From a checkpoint of a small transformer trained on Wikipedia: vocabulary 16384, learned positions.
MLP neurons of a small language model. Each row is named by its layer, matrix (gate and up: input weights) and neuron, and shows model dimensions 112-239. Each number is 200 + 30 x the weight over its row's rms, rounded and kept within 0 to 999. A neuron's up and down rows have the sign that makes its largest values positive.
After each neuron's rows, "fires in" lists the words (lower case) most often at its 100 highest values on Wikipedia text that the model never trained on.

L2.gate247,200,168,209,243,183,188,213,174,173,231,217,224,199,221,238,209,201,176,231,220,196,200,200,249,155,189,223,182,135,154,236,225,205,232,175,193,252,165,211,212,191,168,157,261,154,195,189,257,194,232,206,193,170,195,177,195,179,201,198,246,241,210,200,245,144,189,199,175,188,236,241,168,196,208,236,168,252,199,195,164,216,163,219,217,217,189,208,219,202,176,195,202,173,171,178,204,211,241,225,174,170,184,166,259,201,203,182,177,187,194,249,179,220,128,227,145,158,179,204,190,229,174,186,269,224,248,172,175
L2.up247,219,180,204,223,218,140,178,186,212,198,245,217,154,228,264,236,165,231,161,243,241,204,183,225,208,179,213,232,195,216,218,228,211,205,239,158,183,204,183,141,180,202,237,176,199,233,231,171,231,163,210,182,193,143,200,216,170,178,152,192,197,220,201,184,184,215,191,181,234,237,193,234,219,213,159,177,196,175,230,210,134,199,242,237,233,200,190,205,156,209,178,183,229,215,237,122,206,179,182,126,158,211,185,190,246,231,205,245,207,223,194,209,190,186,233,198,230,231,162,204,223,250,195,142,231,209,214,188
fires in: "there", "based", "what", "3"

L5.gate894,193,172,176,224,173,194,201,217,183,222,222,148,207,163,227,185,227,240,252,187,177,233,178,175,213,186,224,214,203,207,197,182,200,200,162,223,197,220,203,203,193,197,186,219,161,248,191,131,191,200,170,269,246,225,198,195,168,179,200,197,172,110,206,182,221,212,212,208,209,170,200,204,157,188,196,208,178,197,154,168,180,229,214,221,178,166,238,217,193,203,205,167,203,204,194,195,206,186,235,191,194,189,208,180,182,186,190,187,123,225,210,206,207,220,257,179,223,161,174,170,283,208,234,224,236,178,176,236
L5.up894,189,194,216,232,220,199,162,156,174,214,165,145,193,192,242,194,248,140,228,140,226,182,191,189,190,192,215,196,210,178,189,236,196,217,187,190,207,202,173,216,195,224,182,179,206,220,193,154,218,219,155,213,200,193,166,181,170,185,193,204,253,234,232,267,184,203,206,148,182,172,186,184,179,216,212,137,262,185,241,195,214,197,172,190,190,217,190,182,214,177,209,247,215,149,217,192,232,182,192,184,146,191,230,182,243,170,162,125,209,206,213,221,213,197,207,190,205,220,196,225,192,211,187,160,171,226,213,192
fires in: "had", "have", "also", "has", "not", "since"

L2.gate301,181,187,195,205,234,96,178,198,222,191,225,242,159,215,198,198,184,203,225,159,178,170,160,169,211,217,269,184,184,196,201,221,220,223,214,166,155,191,199,175,251,184,185,185,193,208,166,155,234,216,220,238,177,180,187,181,229,185,222,228,247,230,202,208,195,156,238,205,214,181,180,191,167,201,198,209,178,183,196,192,179,213,167,203,209,189,229,227,205,196,234,234,189,153,217,173,213,205,186,170,188,182,149,229,196,200,180,175,215,191,213,156,254,201,259,169,196,234,220,172,187,201,160,206,198,179,184,183
L2.up301,224,181,197,181,159,198,170,248,218,240,223,222,182,248,186,183,160,209,236,207,218,224,189,223,239,191,221,221,157,161,238,218,199,222,218,151,185,238,204,238,188,146,159,210,173,179,248,141,226,218,237,186,182,208,256,188,236,159,188,206,216,170,241,215,209,183,157,203,231,179,218,175,197,244,170,258,180,208,239,183,186,186,214,167,206,214,191,236,169,210,205,228,236,162,226,204,215,204,223,133,206,199,185,209,181,222,246,201,259,198,189,180,235,165,187,171,226,209,199,198,175,167,152,167,210,217,183,211
fires in: "did", "do", "does", "doing", "t"

L5.gate67,186,211,171,236,196,223,140,219,204,202,219,165,146,187,164,242,244,192,227,192,182,226,252,212,246,219,189,191,199,211,217,191,181,159,176,207,208,175,183,195,149,228,167,183,219,182,184,194,167,167,224,217,156,249,169,218,247,248,166,229,253,195,217,204,196,151,151,169,169,219,174,182,250,159,154,130,263,173,173,200,179,194,224,210,213,101,208,205,210,117,226,207,252,148,232,167,193,169,154,209,236,230,243,192,165,199,168,233,198,260,229,222,228,187,227,212,188,236,208,235,187,209,179,174,235,210,168,260
L5.up67,170,191,212,195,174,192,182,249,179,173,226,185,191,212,224,221,213,178,220,174,189,199,182,225,180,144,212,242,213,187,228,215,206,255,222,230,239,204,159,209,152,246,192,217,178,237,236,198,232,219,258,152,202,242,220,166,148,189,225,214,181,181,168,218,215,203,253,160,147,174,216,226,180,201,194,205,274,175,220,204,213,178,232,179,219,221,212,153,195,219,174,219,235,182,264,175,183,164,191,171,206,173,179,254,149,239,235,173,127,228,252,188,199,206,202,193,157,221,170,246,223,186,171,179,190,195,243,150
fires in: "to", "would", "will"

L2.gate713,195,220,195,146,180,206,208,241,222,183,188,183,169,182,195,145,226,229,215,194,177,175,277,205,230,236,189,194,175,217,201,187,272,185,190,189,227,190,225,211,178,236,217,218,200,207,201,178,226,156,214,208,249,204,167,200,172,219,179,219,124,202,231,192,173,168,161,208,175,232,165,241,200,209,202,274,202,193,225,189,201,197,166,211,194,190,193,242,187,199,184,230,225,190,254,180,263,202,182,171,223,221,183,154,199,183,218,221,198,212,222,198,204,214,236,205,224,184,199,234,183,178,174,258,187,193,228,173
L2.up713,179,223,180,240,227,235,217,150,204,186,202,153,231,205,249,226,139,230,217,193,170,211,197,146,248,181,244,199,187,244,243,113,200,149,217,199,179,146,180,208,203,163,282,187,199,214,191,194,238,148,197,201,164,192,157,212,182,205,189,225,217,214,192,184,195,222,192,214,155,179,148,187,143,161,177,199,197,218,181,241,244,161,233,222,202,194,155,178,226,188,172,261,203,233,268,209,212,119,244,199,192,218,224,209,179,183,181,139,164,243,201,195,202,206,177,194,197,226,220,211,175,196,204,203,163,194,213,214
fires in: "first", "just", "close", "next", "soon", "directly"

L2.gate541,188,207,204,213,222,150,214,190,190,196,212,197,203,236,202,191,207,208,206,189,189,202,200,182,202,225,194,220,201,196,159,202,163,208,181,157,207,160,192,225,161,219,238,233,197,205,200,227,169,210,245,229,202,192,223,173,226,190,219,214,215,190,184,208,215,167,188,203,174,254,288,182,224,144,263,245,142,198,153,212,169,183,204,148,229,165,166,218,222,200,180,184,186,210,179,185,150,123,158,223,192,150,217,255,238,227,252,202,169,204,221,175,194,191,246,189,217,165,209,220,212,242,221,217,192,264,208,143
L2.up541,222,200,210,176,221,209,194,206,225,178,235,203,170,195,255,222,180,232,211,189,235,220,218,185,186,231,228,136,149,213,191,215,173,210,161,173,214,243,177,195,219,174,209,225,201,168,200,227,200,144,201,180,148,166,241,223,179,199,170,178,201,212,217,182,215,173,236,210,240,237,202,194,174,202,191,162,196,242,226,189,213,230,195,226,239,193,203,193,243,151,191,210,225,144,192,202,215,213,171,205,183,168,175,186,208,202,200,189,266,198,165,234,186,229,161,200,215,243,194,240,200,214,204,184,175,176,208,214
fires in: "out", "based", "all"

L2.gate332,261,217,182,254,206,187,202,217,205,228,213,183,238,213,240,188,226,176,236,192,207,139,175,181,219,192,198,162,189,221,213,218,226,272,187,196,190,133,245,132,198,202,196,204,201,228,154,194,225,175,177,228,179,191,184,206,217,222,211,224,225,197,152,186,221,229,189,209,216,166,230,202,263,255,184,194,208,242,214,181,226,212,271,197,202,186,204,233,219,204,250,188,256,197,256,151,171,118,171,205,187,238,183,182,200,186,204,223,214,222,247,219,217,234,178,201,213,203,212,186,203,203,198,209,153,152,201,148
L2.up332,218,195,231,223,197,211,223,215,253,199,192,181,259,269,223,183,222,227,196,170,215,124,211,195,186,183,177,179,146,231,225,179,145,240,216,192,168,144,192,148,203,166,176,168,229,252,156,175,209,199,191,241,185,187,170,206,180,223,203,221,199,205,193,207,201,209,274,229,133,153,201,182,240,187,209,176,216,200,215,235,262,211,229,187,220,228,159,229,216,205,206,210,232,198,233,169,176,204,168,195,210,240,176,183,166,200,104,204,183,211,258,212,194,196,216,235,202,188,265,253,197,230,235,172,174,212,213,107
fires in: "first"

L3.gate58,222,222,205,222,159,248,185,202,244,198,205,140,187,216,206,230,194,187,231,174,200,206,120,123,189,230,226,204,276,160,229,258,206,200,223,154,193,196,221,213,202,215,185,201,145,222,243,230,241,195,227,214,126,224,183,208,236,243,204,189,207,226,139,199,235,144,225,202,236,182,152,173,197,138,198,199,189,208,230,216,203,206,213,186,187,239,184,261,199,202,172,199,276,204,213,164,164,140,141,191,180,197,136,166,196,208,158,159,180,226,194,209,166,178,134,263,230,190,145,174,190,258,179,141,240,172,217,222
L3.up58,221,216,202,211,150,219,203,250,212,213,252,187,214,195,195,129,219,214,204,181,209,190,188,204,167,218,180,188,156,200,208,221,205,210,197,245,206,262,216,221,211,220,154,154,248,205,204,212,200,177,228,243,245,225,232,215,198,170,161,218,174,192,279,191,295,197,158,200,147,191,179,242,202,206,200,198,183,238,198,212,217,194,181,218,223,194,199,166,189,193,205,220,205,240,206,259,214,202,172,189,238,146,221,194,236,261,183,149,205,263,180,225,173,221,199,229,207,158,215,179,181,171,271,213,193,243,173,215
fires in: "for", "hilal", "merrikh"

L2.gate356,181,132,214,194,196,163,241,197,213,218,184,107,215,186,225,197,182,242,241,217,193,182,213,220,212,196,151,191,239,203,225,222,189,227,236,245,239,184,124,141,252,207,222,220,195,173,206,214,230,214,194,227,193,175,207,208,188,194,199,172,201,162,165,174,264,224,204,203,203,181,178,197,232,136,252,228,235,276,179,221,214,229,211,236,139,195,202,196,101,166,229,254,204,187,224,202,230,212,181,180,164,192,209,193,249,232,214,121,188,181,164,178,203,193,151,144,227,217,191,223,221,212,163,164,182,232,183,159
L2.up356,213,203,183,184,242,206,232,235,213,199,159,170,183,193,226,201,183,224,221,221,174,158,164,241,217,153,147,231,218,223,206,207,183,218,217,201,244,147,184,219,213,174,181,182,189,253,168,190,209,198,121,209,182,220,186,188,151,267,183,184,218,190,206,162,216,223,174,219,251,187,172,197,189,209,242,240,210,233,185,184,141,113,158,219,192,170,227,207,219,199,201,251,163,205,207,230,172,211,189,228,198,172,240,199,238,209,176,155,166,135,183,217,145,169,177,213,211,212,223,206,195,150,230,206,184,174,180,169
fires in: "nominated", "awards", "award", "critics", "won", "prix"

L2.gate636,189,201,206,221,203,192,235,180,199,183,193,224,149,231,200,186,184,139,144,195,219,206,235,173,186,208,130,210,218,187,200,191,187,205,158,186,174,191,191,205,213,206,286,253,174,206,205,280,204,187,231,186,219,197,219,167,204,177,189,231,222,213,167,185,224,232,241,181,226,212,178,130,148,153,185,271,264,204,201,239,192,186,237,160,180,176,255,164,134,255,248,233,248,265,251,163,176,257,231,177,194,218,206,124,187,180,192,216,186,205,251,198,225,214,255,213,214,193,203,224,264,208,235,201,182,264,238,230
L2.up636,214,175,199,231,296,226,216,193,216,166,209,222,168,200,198,181,205,252,212,194,137,236,224,183,197,158,197,215,186,193,133,205,205,210,227,199,225,181,199,173,191,199,224,205,185,219,208,165,195,228,256,244,199,220,114,175,217,218,190,240,191,163,190,221,175,214,212,228,172,143,162,245,222,200,235,195,241,206,204,197,202,182,228,200,189,201,240,220,218,196,230,146,157,220,136,212,199,229,208,200,183,215,176,149,211,197,176,184,221,184,223,117,252,207,200,184,194,228,198,182,231,241,231,204,177,190,184,177
fires in: "town", "city", "based", "film", "club", "village"

L2.gate432,249,218,229,157,215,222,220,218,183,198,198,181,213,205,184,231,246,226,195,180,201,229,246,227,205,189,199,201,153,192,202,169,172,214,249,194,166,149,222,186,172,207,155,212,204,163,266,186,155,170,259,220,219,190,225,176,219,212,185,247,192,210,158,174,214,178,219,223,161,207,208,238,225,206,218,132,203,187,204,200,151,171,187,153,186,159,222,254,229,202,196,215,229,209,261,235,139,178,198,195,198,204,141,205,222,189,202,193,163,207,192,203,135,181,173,223,188,227,225,151,210,213,169,201,210,219,200,207
L2.up432,215,171,179,234,195,181,180,209,219,240,192,202,247,200,158,206,199,195,195,182,252,237,220,183,184,206,203,184,202,217,193,241,156,220,200,199,196,179,201,193,149,250,234,237,200,223,233,194,225,184,179,249,235,207,189,209,232,182,201,233,207,202,225,167,212,154,209,185,172,152,225,188,156,159,166,170,180,259,143,119,220,264,227,183,159,195,209,206,222,242,179,183,210,192,206,198,190,203,149,183,217,250,203,204,171,252,226,172,280,168,138,180,184,202,206,178,230,261,186,220,180,208,204,172,193,223,225,184
fires in: "were", "out", "was", "had", "4", "1"

L5.gate668,154,227,256,194,182,172,203,221,151,209,246,212,156,213,185,213,174,249,217,236,165,193,238,165,159,213,199,175,202,226,175,193,214,192,214,141,222,215,184,174,263,187,229,170,233,178,233,119,239,183,207,270,200,168,224,188,164,199,213,203,237,288,178,154,203,167,156,195,238,169,173,226,230,179,170,242,142,186,214,210,172,185,242,236,175,183,165,236,192,152,157,198,221,210,163,143,199,233,182,207,169,225,189,207,248,271,186,246,182,175,191,135,204,230,193,189,155,233,231,208,167,175,191,199,188,176,189,196
L5.up668,229,179,230,184,151,166,249,206,194,191,188,184,185,177,195,220,168,209,182,198,161,220,174,151,164,186,219,221,204,193,172,223,192,187,222,185,203,173,245,138,251,228,201,135,232,193,202,169,169,173,245,165,174,214,157,173,185,199,179,190,180,224,214,185,173,255,260,174,223,194,209,221,184,190,185,159,187,193,178,172,187,261,152,163,173,199,215,222,224,208,125,182,223,179,224,187,200,238,184,235,226,211,210,136,212,200,157,208,204,206,227,135,229,227,197,283,215,255,209,219,185,159,220,227,184,231,228,199
fires in: "of", "to"

L5.gate1010,161,179,183,124,239,122,170,237,167,188,201,219,184,190,175,173,195,219,204,178,226,213,225,207,174,226,223,215,219,204,231,166,158,179,222,246,206,216,205,176,158,166,228,213,190,154,170,177,136,209,182,226,237,220,191,227,178,265,197,205,176,243,214,223,183,174,221,209,169,207,186,162,208,170,184,149,180,204,253,159,190,212,156,186,159,237,248,252,264,159,174,190,170,154,167,133,208,223,188,199,242,191,147,218,172,211,240,176,223,202,222,191,184,187,211,188,223,217,172,157,218,156,189,191,248,181,167,175
L5.up1010,194,225,209,191,244,232,172,202,227,190,164,232,231,203,225,224,203,236,214,145,194,173,210,204,234,181,204,189,222,199,235,233,250,197,168,138,179,139,148,274,204,215,191,131,239,226,196,228,168,219,203,168,233,218,173,176,222,205,193,208,136,184,167,192,139,159,162,173,183,200,237,205,175,195,253,209,206,205,182,148,237,221,177,217,188,237,187,235,178,204,167,220,201,180,152,209,211,212,214,230,191,170,190,208,205,220,237,200,200,205,228,185,189,231,198,202,202,202,234,256,216,143,246,236,255,178,236,227
fires in: "was", "were", "is", "are", "came"

L5.gate736,198,198,192,198,153,206,197,251,259,236,184,177,210,173,208,171,140,167,186,233,245,225,241,242,153,208,182,214,204,174,162,160,178,206,159,173,208,123,258,175,219,165,201,157,196,199,219,201,208,193,193,186,238,170,191,221,234,203,205,177,261,160,206,232,234,187,174,189,258,207,185,183,172,205,193,184,159,239,197,233,200,203,211,158,187,165,157,203,254,188,174,176,181,184,169,218,247,255,231,185,156,242,217,192,182,183,241,149,176,165,185,181,162,201,187,228,185,212,258,191,204,180,178,210,200,228,223,212
L5.up736,271,216,261,221,217,219,206,239,161,232,166,209,177,231,174,173,234,176,219,191,223,228,202,202,168,212,144,234,198,188,192,220,146,207,143,194,204,208,281,195,160,186,194,158,148,166,161,173,198,177,185,241,263,189,146,170,167,173,181,227,209,140,258,159,175,152,212,170,174,277,203,218,191,189,133,123,204,172,192,186,186,246,204,157,220,193,235,181,228,175,225,207,218,180,204,159,173,204,193,194,196,177,220,237,181,210,238,247,199,205,227,217,245,217,216,169,159,244,195,166,178,185,236,199,188,188,179,197
fires in: "to", "from", "of", "in", "by"

L5.gate293,164,194,200,226,203,220,222,254,162,151,243,218,210,222,221,211,254,184,178,179,198,246,179,182,170,264,251,242,221,205,213,225,154,192,205,194,165,215,198,161,145,200,190,196,160,144,225,170,184,208,180,234,194,264,248,192,164,166,223,162,194,135,210,202,209,236,210,212,226,216,200,231,201,209,223,214,251,206,155,207,188,237,235,218,201,204,161,261,246,191,251,169,259,215,243,91,163,169,163,163,219,192,207,216,215,235,233,202,143,183,183,230,197,183,221,178,139,182,203,211,244,150,188,176,185,182,220,146
L5.up293,155,186,201,224,156,232,188,269,194,182,212,189,173,182,200,127,221,205,205,206,201,197,190,184,156,191,180,249,187,199,233,187,182,232,185,231,217,179,237,171,160,181,171,204,219,167,244,161,170,223,219,252,223,295,256,195,175,162,184,178,215,179,199,186,198,186,175,189,229,216,179,241,192,261,229,176,193,205,215,151,197,222,226,192,225,173,181,197,233,189,214,230,247,177,219,228,188,252,141,202,248,196,180,208,203,222,260,193,161,149,205,177,212,182,155,230,159,194,225,227,213,197,191,206,241,158,195,212
fires in: "to", "not", "would", "also"

L5.gate371,220,204,203,191,223,194,180,170,194,169,229,213,167,188,185,224,195,229,194,246,253,215,193,205,167,244,207,130,225,214,217,188,158,200,206,183,193,164,179,208,184,193,149,230,208,187,233,250,281,206,220,231,185,155,186,264,165,227,195,209,182,200,186,167,164,222,186,123,192,152,190,192,177,208,172,253,214,212,247,168,203,244,152,236,223,170,244,202,187,189,216,248,150,177,179,202,213,237,170,221,204,241,215,174,215,213,167,194,167,172,213,203,183,222,160,196,213,217,200,221,204,197,212,208,166,187,181,203
L5.up371,246,168,201,177,204,195,196,188,206,225,272,168,189,226,219,216,185,200,173,235,203,196,176,201,195,130,210,180,219,225,214,224,205,184,200,221,226,199,165,157,189,210,257,180,217,183,298,206,270,169,204,162,190,199,164,172,196,215,203,177,218,192,227,149,236,226,176,169,170,173,206,230,213,193,209,190,187,240,243,159,241,219,183,167,221,159,248,199,179,173,235,224,205,232,179,208,188,245,152,239,255,209,236,206,163,220,184,143,206,180,195,176,150,184,209,243,255,184,197,282,168,217,197,201,178,189,246,230
fires in: "of", "in", "from", "until", "and"

L3.gate323,174,183,198,230,206,205,169,177,205,179,161,220,188,206,152,243,227,192,177,166,242,245,182,170,183,238,225,245,158,171,242,146,199,163,170,253,243,162,215,181,147,161,206,200,195,225,264,170,216,165,230,212,198,190,182,134,173,191,252,204,249,213,198,199,156,157,169,174,234,186,165,198,181,216,232,159,190,215,207,233,162,210,168,245,221,204,186,238,224,176,222,211,190,175,205,219,222,171,178,224,186,184,152,179,154,219,131,174,197,204,225,156,251,175,196,250,267,162,159,241,207,220,230,201,203,197,197,191
L3.up323,163,208,197,213,207,186,208,142,195,226,194,169,192,116,163,184,173,206,184,178,188,231,186,161,158,194,147,203,212,213,191,203,223,199,199,154,173,225,160,148,230,249,200,213,172,288,190,235,235,154,236,207,168,165,187,177,211,200,181,166,190,187,128,202,202,218,201,170,199,210,230,217,169,209,224,214,216,191,188,201,171,256,205,193,192,227,229,205,147,169,139,204,254,198,216,231,195,142,241,212,228,222,181,194,148,217,194,209,202,160,212,174,179,192,168,189,181,202,205,255,163,157,232,266,211,243,218,198
fires in: "was", "is", "be", "had"

L5.gate316,211,199,201,224,183,154,218,208,167,172,242,173,199,218,229,161,209,232,200,205,161,135,192,135,202,193,143,195,167,210,169,164,189,213,223,240,221,126,259,178,245,218,189,175,157,216,179,179,168,170,186,163,167,206,156,196,200,186,197,193,207,207,230,206,220,227,229,192,298,243,162,247,216,192,172,188,188,118,198,245,205,224,191,210,193,207,252,214,213,207,165,148,223,196,198,220,186,200,202,207,190,151,162,182,199,197,215,188,153,273,220,159,202,240,183,199,212,162,155,169,258,196,209,205,147,163,197,179
L5.up316,227,188,246,230,193,197,167,213,209,198,224,168,212,271,171,247,240,228,161,173,173,211,191,186,161,175,210,201,129,182,150,220,179,196,215,208,198,159,211,188,207,199,184,178,172,240,172,154,156,190,228,208,212,228,198,224,257,160,181,184,181,172,179,182,174,161,150,194,133,201,166,183,196,139,220,239,155,247,254,213,238,219,157,200,199,257,216,198,236,194,245,170,227,158,193,247,207,184,187,185,159,222,204,226,188,153,179,248,195,205,226,211,228,209,227,179,211,218,179,173,174,155,256,177,173,182,132,212
fires in: "of", "as", "called", "the"

L5.gate536,230,231,230,230,222,155,190,205,218,150,177,141,191,225,202,205,217,207,222,203,176,182,243,283,229,218,187,170,219,128,167,132,247,235,194,198,158,179,194,231,183,192,219,182,183,221,162,229,183,205,228,218,207,233,223,170,208,158,246,210,213,170,250,194,213,112,194,173,214,214,195,200,238,261,190,181,217,203,185,236,160,210,243,241,187,165,238,212,216,212,212,183,185,140,217,166,229,233,225,193,205,217,280,222,186,250,200,218,227,186,218,204,218,176,149,186,269,244,198,195,218,171,184,231,248,189,149,199
L5.up536,220,202,199,218,233,209,175,171,154,224,178,222,214,224,175,193,199,247,205,172,218,212,242,211,176,181,190,231,197,187,259,251,196,236,184,218,184,184,209,115,243,209,231,197,169,220,200,208,186,193,219,230,197,228,210,148,165,159,194,208,213,169,202,234,202,176,204,202,181,205,243,231,194,215,148,136,227,220,163,264,155,239,280,206,246,235,206,223,256,206,223,177,229,155,241,214,241,209,166,230,259,241,260,204,153,200,224,216,197,195,123,197,218,158,186,182,279,259,191,231,183,228,209,168,194,169,210,217
fires in: "that", "which", "it", "this", "you"

L5.gate23,190,198,247,205,225,140,189,236,175,141,167,267,165,204,166,123,235,160,161,176,183,215,187,229,206,165,209,231,198,179,184,202,221,160,190,208,208,175,158,230,190,218,225,147,135,206,176,157,143,161,227,225,215,186,185,205,253,197,193,182,209,189,208,260,173,200,224,213,192,230,233,167,143,232,184,214,187,243,189,225,269,224,215,200,167,204,200,225,195,232,188,169,254,167,224,198,193,215,199,203,166,217,246,160,228,234,184,183,206,182,197,137,174,251,208,175,211,205,154,174,243,201,221,184,139,215,225,207
L5.up23,239,177,232,200,248,177,246,176,221,195,185,165,199,178,245,240,216,218,139,180,165,194,162,195,171,165,200,202,206,173,196,135,232,185,165,218,234,238,212,168,158,182,149,218,191,207,180,193,221,251,199,275,227,233,219,203,201,189,286,195,232,143,195,179,199,175,189,173,199,124,173,185,219,258,221,171,229,220,177,174,215,181,192,216,212,235,139,168,232,177,227,220,229,170,198,227,139,201,205,187,191,229,170,192,177,228,194,139,176,251,207,216,241,158,235,207,197,161,168,204,206,230,175,197,176,218,205,228
fires in: "also", "as", "was"

L5.gate561,243,169,164,269,193,238,183,188,208,158,159,210,216,239,215,178,199,188,141,211,210,175,191,181,189,214,164,234,217,165,223,197,201,163,126,167,195,216,204,192,239,205,230,217,175,231,191,165,174,189,210,205,186,197,146,183,141,153,216,188,175,217,213,166,290,203,159,139,244,247,159,220,186,186,186,180,165,202,252,173,195,234,197,174,189,206,180,190,155,202,191,202,184,161,225,178,199,207,220,239,208,180,266,182,157,192,210,156,221,198,211,183,159,217,208,186,197,203,201,205,191,176,157,241,264,178,222,153
L5.up561,220,177,180,177,242,195,186,192,174,161,186,196,221,215,175,181,195,170,216,162,169,199,205,173,183,194,268,212,236,233,193,179,198,185,190,163,170,185,221,189,264,244,238,196,173,230,164,183,104,212,212,210,176,189,157,216,205,223,197,143,191,229,172,175,218,211,197,261,171,198,159,215,163,112,201,195,215,212,133,237,192,127,229,233,222,284,201,201,255,217,184,238,197,205,198,207,221,194,273,155,219,192,283,184,197,168,154,244,220,198,256,217,182,189,154,247,197,180,183,229,158,190,217,292,278,211,213,216
fires in: "was", "were", "be", "are", "is", "being"

L2.gate37,189,178,184,199,280,182,163,189,262,182,252,209,191,240,144,211,196,198,240,177,230,231,200,125,149,189,196,232,184,161,238,209,199,258,205,160,137,184,216,207,184,203,218,175,186,228,194,151,180,145,165,238,225,208,207,243,235,206,226,216,196,177,231,147,195,168,201,211,158,178,175,191,193,229,131,190,184,170,154,205,251,237,224,156,150,169,242,174,217,242,204,162,216,183,195,159,201,230,211,200,250,181,206,220,131,223,222,227,229,160,187,181,220,186,173,214,209,203,190,226,195,162,214,231,201,170,168,218
L2.up37,223,188,203,195,262,168,144,229,251,200,216,234,239,239,207,189,246,260,174,188,244,232,201,190,175,220,231,211,219,238,220,233,170,213,189,216,145,167,212,224,240,232,168,176,219,209,233,171,234,181,163,210,190,193,220,178,208,187,174,252,206,208,216,209,129,162,120,189,173,190,193,189,190,174,173,168,211,156,167,185,221,209,210,135,225,193,233,211,263,172,182,161,208,228,186,163,195,197,201,189,217,184,218,225,130,192,205,187,209,226,183,179,246,159,166,181,175,227,235,172,178,218,218,207,259,193,149,209
fires in: "not", "t", "you"

L5.gate66,253,191,213,189,261,226,178,210,124,250,186,179,171,189,143,145,190,261,201,199,206,167,186,156,203,241,204,165,195,207,149,167,244,132,176,195,212,155,167,224,210,222,228,169,128,168,173,287,205,207,219,178,206,192,223,168,219,154,202,212,162,223,179,188,198,159,219,185,274,207,185,210,194,225,146,188,190,169,219,174,225,214,225,107,167,211,201,184,225,252,234,151,229,194,160,228,182,178,169,205,195,191,176,175,194,222,205,187,117,186,161,177,202,232,211,229,192,228,148,211,203,213,259,218,192,246,221,229
L5.up66,189,182,240,199,191,187,217,220,166,217,200,178,188,206,98,229,181,164,214,196,168,237,156,209,193,200,171,205,234,202,219,165,209,224,185,166,163,161,176,182,206,219,237,216,245,192,265,220,191,201,235,160,170,221,174,173,184,190,207,227,234,201,232,216,197,158,246,262,160,169,216,188,237,191,210,195,192,204,170,242,158,222,179,220,168,239,209,194,190,203,211,180,213,190,179,198,155,204,218,196,196,183,98,218,172,218,201,207,251,229,202,223,245,208,233,184,211,204,171,178,164,202,188,121,173,139,218,196
fires in: "a", "as"

L3.gate68,217,245,252,242,164,168,174,176,182,226,198,197,190,192,178,208,219,178,203,180,240,200,243,194,155,209,182,228,203,203,205,163,233,188,169,192,231,194,210,228,235,192,230,199,195,267,170,193,170,253,239,235,210,189,222,192,197,176,160,220,205,208,226,231,145,158,210,174,134,219,203,215,194,201,176,214,190,163,193,190,215,157,183,207,192,244,291,160,165,214,191,218,208,187,187,194,183,162,241,236,160,275,163,259,215,233,238,134,205,155,255,177,231,200,262,229,154,215,201,228,168,188,178,230,143,216,209,178
L3.up68,212,252,182,205,206,218,204,204,206,247,169,138,220,243,169,221,229,240,220,183,199,182,221,244,222,229,215,284,176,243,237,157,218,217,247,208,241,182,212,239,207,214,206,179,253,262,197,186,173,230,198,194,193,234,201,225,215,185,214,232,206,196,198,212,133,193,208,167,167,163,229,244,259,198,192,180,202,193,200,178,209,204,134,185,203,254,276,194,188,176,214,214,180,216,215,165,198,154,212,232,288,240,223,168,234,275,169,195,220,182,237,182,218,235,237,201,205,190,186,211,207,182,214,110,196,209,166,211
fires in: "in", "through", "near", "along", "at", "next"

L5.gate149,226,201,204,178,225,250,220,228,198,221,215,155,151,153,205,161,187,201,199,191,159,181,205,267,213,237,227,243,207,230,207,201,226,257,194,171,233,242,230,202,186,206,165,175,148,231,226,212,217,231,257,194,207,223,205,201,238,198,214,209,220,237,209,218,247,164,227,187,227,202,262,197,227,203,212,228,172,221,216,149,212,204,183,166,206,220,198,230,211,191,177,236,205,205,234,218,233,208,259,198,184,177,195,238,191,182,196,199,177,173,173,210,191,172,200,156,194,204,187,197,143,247,189,210,192,208,195,216
L5.up149,145,155,219,216,210,211,245,238,251,174,181,202,191,221,210,226,188,229,187,190,253,217,178,230,181,180,185,210,223,180,206,194,216,170,197,216,126,198,246,192,197,150,164,200,202,170,209,197,220,180,197,224,158,226,137,163,192,175,180,206,167,215,285,171,188,212,250,288,171,223,144,178,207,211,130,220,175,228,151,163,202,205,129,156,227,207,205,215,182,208,187,174,191,147,184,183,276,217,208,223,222,177,206,221,207,215,191,204,203,168,242,209,227,244,258,205,162,202,230,183,207,263,185,200,216,230,188,211
fires in: "not", "without", "from"